{
  "n_layer": 8,
  "d_model": 768,
  "n_head": 18,
  "n_kv_head": 3,
  "head_dim": 64,
  "d_mlp": 2048,
  "vocab_size": 48597,
  "activation": "swiglu",
  "norm": "rmsnorm",
  "norm_place": "pre",
  "norm_eps": 1e-05,
  "positions": "rope",
  "rope_base": 10000.0,
  "rope_fraction": 1.0,
  "qk_norm": true,
  "attn_scale": 0.125,
  "bias": "none",
  "tie_embeddings": false,
  "parallel_block": false,
  "init": "normal",
  "init_std_qkv": 0.0279,
  "init_std_o": 0.00697,
  "init_std_up": 0.0279,
  "init_std_down": 0.00697,
  "init_out_by_depth": true,
  "optimizer": "muon_variant",
  "lr": 0.00964,
  "lr_mult_up": 1.47,
  "lr_head": 0.00664,
  "grad_clip": 1.0,
  "warmup_steps": 0,
  "schedule": "wsd",
  "decay_fraction": 1.0,
  "decay_shape": "linear",
  "final_lr_fraction": 0.0,
  "batch_tokens": 131072,
  "seq_len": 1024,
  "doc_mask": true,
  "train_tokens": 1112000000,
  "steps": 8484,
  "dataset": "wikipedia_en"
}
MLP neurons of a small language model. Each row is named by its layer, matrix (gate and up: input weights; down: output weights) and neuron, and shows model dimensions 432-623. Each number is 128 + 32 x the weight over its row's rms, rounded and kept within 0 to 255. Numbers have three digits each. A neuron's up and down rows have the sign that makes its largest values positive.
After each neuron's rows, "fires before" lists the tokens most often just after its 100 highest values on Wikipedia text that the model never trained on; "fires on" lists the tokens most often at its 100 highest values on Wikipedia text that the model never trained on.

L4.gate1779:071118066119121115136134139114108127165116185113210115136166127091157094149085078138098111203072158146165125120139098074070141103126163178101116085151074162117187106132090133192138158105157157064111124100122150111119108132126090145102045155127164160098097093054147120149140143118107147109177146154137135079124117131146122117140119147147112157157109182136162180178093116127130117117142141098147072043144135108113187111192143119056174138109127163139133147130063109124165165141149056143100051161050129158170149083105103107108154159054137090119082143147086151132059077182151153102
L4.up1779:111070119159188157119151079097161136111094133094175101133097106111109143090105111124094099203160106104135168163148128118125136082136100160141146103114120148151106123070156082115128119159096106117122164128181102130143081113073106100103068127129121111164101154130101147121107095115072113165116108098134141105097094103148155140096162092129085147125083150074150093112095178193172147143194060184105103109154188103116194141180103170158113174148141145079137086095091140089151169114148158172104133113068102247171122129093150141134136097127150153140142183168102135072078140124215155166
L4.down1779:137103190140169126143123119098139205082131151118203124123114084075166089074098154145092137138158100130137082149171126138175137157114130146187124111173142149096153176151063152116134163114146128124142166118111142066137125120151125155139110173138068103123083183155108124150160080136094165088122143119110179137141117118147084138151125156108152116157149090153103155115079152117167128161188080155083163180094145134171071096121146182144193119100097154078151112104168121154106112072157125192107184103118130094083112119142139185151124159098136116129142175132146104117102107155128142128
fires before: "-", "\n"
fires on: "\n"

L4.gate641:164117155143162167165152098125185136176142117102107109135059127095158125117130112113154136152062103108175146139122165156111169103143077118110162129066070120093156178127114149104079073094132147171084130136116093096101166109176172143170145141109172100096135098118067147138156185126094086150120057097121143182106069160107111109127122074144056077114117140114143159118121151077170135135066150080102101133136169100167139116134119115113124096127098106086120207210161189068151133109151096104136170135089125102089115183127203113069155170122140149126155184172106121199122116112149126087
L4.up641:146133129064108079140107163140170116097051126139114179176151171075036153091152109116154121123181181163126141141135114149131112125166102164117135149119122155135116108164150137153103105120071104155178151147112144164138126112117095124124174182197094136119095062129143053128130134093143119126088106117182112122096112117099123146114192097130157114149126105130064119165140167209076138073126075125139134068145116139113126149134108140136087136167202085122076151151161100085075131147143121077123102148090083148136128123131146179105083138141089130155088139126129155136211181108131190110
L4.down641:147093143058114103160155133062159208127168097140092118140165180095092124114135141100097166132126105176097105136160169143144148097188149054108100120090114099084150150129168167138125143140069057131112098157147138172140162075142129141127127111140076087095138082135109121140180077192074163112127093147098151126109078117128089171062136112120165119133150116130061100076140134128160120111105121089067123168144139138105109190136109139144112093102164101193154160118123158119212168122110155081166088206158079089111072106130160150123117122151093083115137146132145099128192147121133105111
fires before: "1", "8", "9", "6", " in", " "
fires on: "9", " ", "1", "0", " established", "born"

L4.gate306:117170186192078114157128122136141088113088114150095162062099160164135181136116036107124143106134161115155151142161150138119148159126118056136080113077139118190088131124153157078123090133173142132118092081098105081116140108124181144123214185115124107112109100084143210183144072116103139153114156116114095176127091145203082036124128150073112162095130130141107116126179075119079088106164128144098113132107123122139121100107120177140092143098159139082154126138111217135061159181051104104100129091127067163158088102153131128136132165073108123126126141119135116135103135077125126171
L4.up306:105089116176154181108172164140147165116128127175076132043089126060152119117140127081086144108090139167131088051103106111093176102148077101111162162079110155138080134134127120175157141149072162182131125152152161112139156143100129170112131160125102168150130161137163068142132131100091106173163088139132100155139080112162128073163129139125118115179149134080150163187168139119158117081218126153130083128071117129120121093162078162126113157131108120118058100159068098164144117106116190149186164094114107070166115094081087142084116153201120137118142129090110192121113156185158147124
L4.down306:145088119117178143121120083149101140105189137159107152102126132123100167167086094109156151122135185125119133142108135132093099143135121112055137077155157120132127167072102118112138156143145149119069132143176110178152126097101121153170148119132178153185124123192142173106109050095146085182169123124171109129146142161158099080113155210163099154139139141128139164169167127131100125143208170145134108161140080160125101106190141096083137197091149163112156098158090168105215149125113153062137109131156027117120090115154064105141121076075150092096142143087146111177121159163132100099
fires before: "2", "1", "0", "5", " ", "3"
fires on: " ", "-", "–", "(", " |"

L4.gate1219:114097088113084128072147083153129195147181109085126127069141101100197178137165095117132122117165135131114229130074158104127187119118073123100172179140138113109082158136142103097109097090160091151179132093116105131123123172141212112127168162133109082160109140137166103162189186160125107084117108142131121138154120132125146104123137109050094134112182149074071096117153131094080150121189157144143108112128155100142142121101109158107083157155130149089134105128117136210142169197111106104154125131118136157099160172117163123160137170172120169134183156133152129146166160116124146123
L4.up1219:136150095119134151136117114125180113145230191147059059170103095138122146066126106131123080185080095187113107081133172171119135144123090197127102165117142161096109129132118102142199112135105132153130139156138184148159135157111126119101129091156064124149155092115155120086158121081130114126103161133156169144108148115132109123134185120160065148098212150110128115083130150081135129100067193122131175071068132118100058146073121152144140120140167097120130117112168097119199150134122119138174145149122129162090189057075148118098100170172145123162125123104160103077214120212133191205
L4.down1219:102149163089139106125134158043119106148162139070070133095097103102163149152122039113111105160110130131170090104151145203150100071134157085125091038127083180106121149186161083125099134194106111116124147116139149151113134062144096068130130077173098118127126092126135165137151117102098119159117134092099164116177092134100149122146099129133117111165116119138163141100161138122143130149146177131154156148116087115088088140110177204138086102081137160135136067061128148160155154118158107143169122107073105137123102072113140170140124125095114123139114106140124120082133140205159128144
fires before: "2", "1", "3", "5", "9", "4"
fires on: " ", "1"

L4.gate1969:093198081115081200160218121066126123079094143125122116117124128164130139101185111127145100125081128115086141123084154116055107153135097091158138086128177115137181106146158149095109103133113169131090129112106120160156148126132129138172157137145168139207091127135118054129090118151102152100146128073136081128134123060151151130135147096146054135070104090174103176097090037069130172060196087146125175103083154167145158146094122098136125097130162135083120131074120124122176096124061163152128147169134111135120132121136147130147150172119156150127113139160179186087122163174128220130
L4.up1969:082132119104093166132136116137087143091113169089154120099122139135100157063175132110104093155079100142107188124130146144086102139179108156126178111145132117150143106174110150105164149092130096141042135122097155184140122163139106119191116155112150116137075099137078106112154175131084108131138144115121075144101123121147171150155096099151040164123098147124121139112033086073154149110185080099119152094072108159093117154111134094146110095147120123109118114087136158112179062103080150122083135098114078136102154083177093119078125206149160145162145093123146138123183092190112147127
L4.down1969:139107097164092122132151179098102113090222214150102135131100126151175138073195125159110140153086100097160126087124057181065133043136149141129136119100123119110166149145066091162151164117145059159116150183173106189116111147117046115120102110126156135185140086132130122057151194100159086199131102161142186039113165131159103132115172120146137095049160124140062189165101128087135138126134065106109118168154098136111055163138083106086164123097092131168136102104113099159198114175084132135166133119110140108128131133122174119053098163180087152152146105111094209112152125133104148099
fires before: "0", "1", "2", ",", " June", "3"
fires on: "3", " "

L4.gate1437:160159139124099205115089113109138124149117076140129134162122187147143174154100126108132145136129057158147070104129171108073131109175114093080072212160101149152146155184080211093099137153119086111173101152122116127177165132183074131121121145114108131122122167153078133132126084147081172141134130101113152116114118057115049100126099103174138090120047132090162108109128122114119153119109147143123106083089103156102165112109139143138138110137163117108162196173095166142128152159105173109080195117150123129069047153104140110083048140090171147167167215117138068125110137133153178139
L4.up1437:186186123153140111128132125141178125151133140125132092072137119106109103142157150089082164102129143108093107146112183114207152131147153135109090128100157126195115110121130126180125038078151098138098072107137144144153118139098078112114122174098107116142127133184130121202147123165136064122157104118224121197113118153094140134093061126130112130107119131163157167106189122119124079145134170136131085171092121128189139114121151118116129130138090142119109169141140169076073096078127159127185120106092083072125134124044113090119143099123166148087141108117123154133131150193173128049
L4.down1437:160161145115204193137176101173205115124136075113102129125086157082123118145142095171089164162127102047114140152128182132111138118103122132100099096176126164149117121060096121156109061073092164156103121163125141171130166111148070161126155162125118092116096107100116149123140102135115096084151170102105135132129110198079133134091152093096122056122090118151151180149147127139125151197128153130215163104142136082189163165136162134130118103144144121181127123141136104122094158100192108126146166115071124138090154110163035102170142092136144161162149212086120062077103143183109126136
fires before: "9", "8", "6", "5", "7", "2"
fires on: "9", "1"

L4.gate672:122152129099085158147154090166131140165124106091164116119128147142161127129129072074112127083157155134142124118128166104147125120146128091142148127094168120170075184180132057136083151148115199098139061143050113106124141111162136194117170160145129109138086108203105078109132128093117167136175179144144154100176109094160130049139081167153119110151132108106061079101186160065107149137153145082140149142181138132123197122079104077095113086147157150082086117130171171187134168100112120120113106097202157132132101148165134087141135100106187078135131116104152094112131187062102141102
L4.up672:113086137101073166129050105083143143134172145150104179124166139132123168134088192105144193141115173154127134114040133146140073126119145070168116116132166148125132137134182151092150160075149109079117114163134130165082095144129151143160095235152092068168134085128109135138119149072176138088135074132105187196104121184187141118163087178150097189168141092109088129097080116146160118086100117164070129129158133146159121154057162161069156178113108121072109160073144173117086103108107148156092104152091162161153139125133106147164110161168137113171119104114136114118163109092162140194
L4.down672:104135153171103096140088153121172137073162122189112104154079208113042083115100120139115105134167144135116146174122120143173133141200139164075116106101116098160124120080134192164136116111152115101152133093142153150066065151136071144105130169149078120143116110083103135114109126114117129083102127124082085151125149094184105179110165112109102116126088164095081127139135141096132096039096127165094107139119116139129143164111161157124140129173092101102127154104110151115098102074154106109178060163074129164145130175205111148145156179163108129063138108128145117079110083094130128124
fires before: "0", "3", "4", "5", "2", "1"
fires on: ":", " (", "0", "3", "."

L4.gate1185:120183139100091094189118118127122106051123155032072090118115117133204110136108145129111079158086142160129137136086157118156127103176108150168097108136126128071135127057119152149096123185105125174076094120112105067116083088140125154137079088101121117117125102111038140193204160025092060156143148060126111101163173140107093142066121053150121109138127123163137123103131096108128109115120126173126089132165125124145142169132118110122158148116134102134107147170161101116149118163091193104129153164105150161128159121142111205150172147121147126127117175166105131124089086138155154151
L4.up1185:093068135142117143086115129076094092119122134091153115075182079126154099115095122170161150185127123113069107123113110093144181102177154141162146126142162157037137108128133102165138101103052133146076170104083141079106116137187158115124040186163107120124137185099115108174117109139138146123189114077164083076122174123101134130145129084123096045138103115150159097115149161135142096168196172137122080112196127119138115138133130118113176146109068112118132094121049103089097082108214139117156119102096129135156158128123137135165090159106106101122168118137128184162139113112125129128
L4.down1185:122164086148083085081129105098138121190128086114148101105132103125167109116110160136131135103152153158113099170103146189139145130111146134149101118149101165172132133079113108173191139111133114180099150168110151152141080153110143132078163153116130128143171157153101174193139104115156093076106134096088130107147063146102150040134095183121120111165125125151179128116132143141151129100164133123102074133135172138129131114104098099112121154106082160119142130164089121110132146103155141161145084083115144162089184160143137158095077174168112123144165154157115148150127107139109106156
fires before: "\n", "-"
fires on: "\n", "===", " ===", "==", " made", "|---|---|---|"

L4.gate567:121151104131100126073159074178125107171198149118132134143112138114093104166128125165114155195164151087116145157152083119181122139195154096110137140149163178095111124144162110143149209117144094177188096118086102153062140105184138166066120112133117106138133171098102142136128151054068072148143111121110158139126103142102145167183108124087085142186163138104111003149140160109123133143175173067112150153084113144160076170180145110148179136120100114125157113154149119230104118063157139079161149121149127098159186149145130165114093189065134118110148176129141145148083102171129101163
L4.up567:156107162116123127091179113166133097123168105106119148150107119121135120113077091071093179178099127093087114066135118141137139093140195112147104218144156161096137124101120194190131116139128103134143089151069121119120163140161098159147127126129185134105125181109144092092153144082090141087104118139164186226138120149168139092200087113138129123197177109159132115111194157122089083120153150107111119112099127098176107193082104124162124139129048168176181134123187107123097140081119101053098060139171113151120165086152153155156123150101067171170112105121098145094126146130102130176
L4.down567:112143131136138128146153113141174110107182099146097096096080151120098186119103138135055164138135129194114092158140192108184118119107188125165161166137143106097157144154148177108125132138125105142133116168095133117129131088130076124148173109112051139130122129088199140142098154105141107112172170109159140146171128130150154192131139148150101067087130172147159090102121121167108104112128147124121187103124061164095155123133139156130149128173122072115103122160131147169171149176195151068152187202154073147137134095098122141130121107089067078067177160199119139134107087096150124124
fires before: "1", "2", "0", "4", ",", "7"
fires on: " ", "1", "2", "0"

L4.gate1354:166117095138132209127112110173128088104084120117147126177095137113110123146116157094146148113078119146139138131143176091121156159105101098170103094107155127144132148108111098095139088153130114139154111109132120080134167235118115134112132133086127072076116097189100156100128105151155118093107106076101159107117120091100164155123149100185104104149141048129179177107108138127116108082144111187047191160148138100141152112105127177167054117129169121097106140098129125147149182168164079135098176189146118148126093165044156146150098130142108065127120134153163185103110171095174182204
L4.up1354:142114123176109165124063111098136126121056086128089098129168087161133109132124066093091241162170143129126099157118101091096121131161125179154051115121079129090114124119118112164047054198169112131132090127150100108121171095108068099188143137163128141179091099082092113121196105124173067092125108143150166154139123120097103062118100162101160106179134096180090167126096117111143114109137129138120083114160173134181174067132163115145128141099163103149152082136127164114099114133170110146213173125196128124140116205180143144112140186119053086166157153150164128147129137128167132168
L4.down1354:171141128057228164101157065127154139137149086133106163156136080090156079195128109139102162075100148108121171140095145141151119141103129141152163125153140061111101104107083079195193041109090056168144137165127110128177159119138171139120055122112082124102129162114110105126138118060118113142126093087164100123136118112103154101133099104171076108156149144128174156149145161173151084161153104074089150111087148115130119135128082151139064087174131097060103111127125150143132117154116094126162068140116134184132112103122191119163122138056077105174151103103120116141146157104167148111
fires before: "1", "9", "8", "2", "7"
fires on: " ", "1", "9"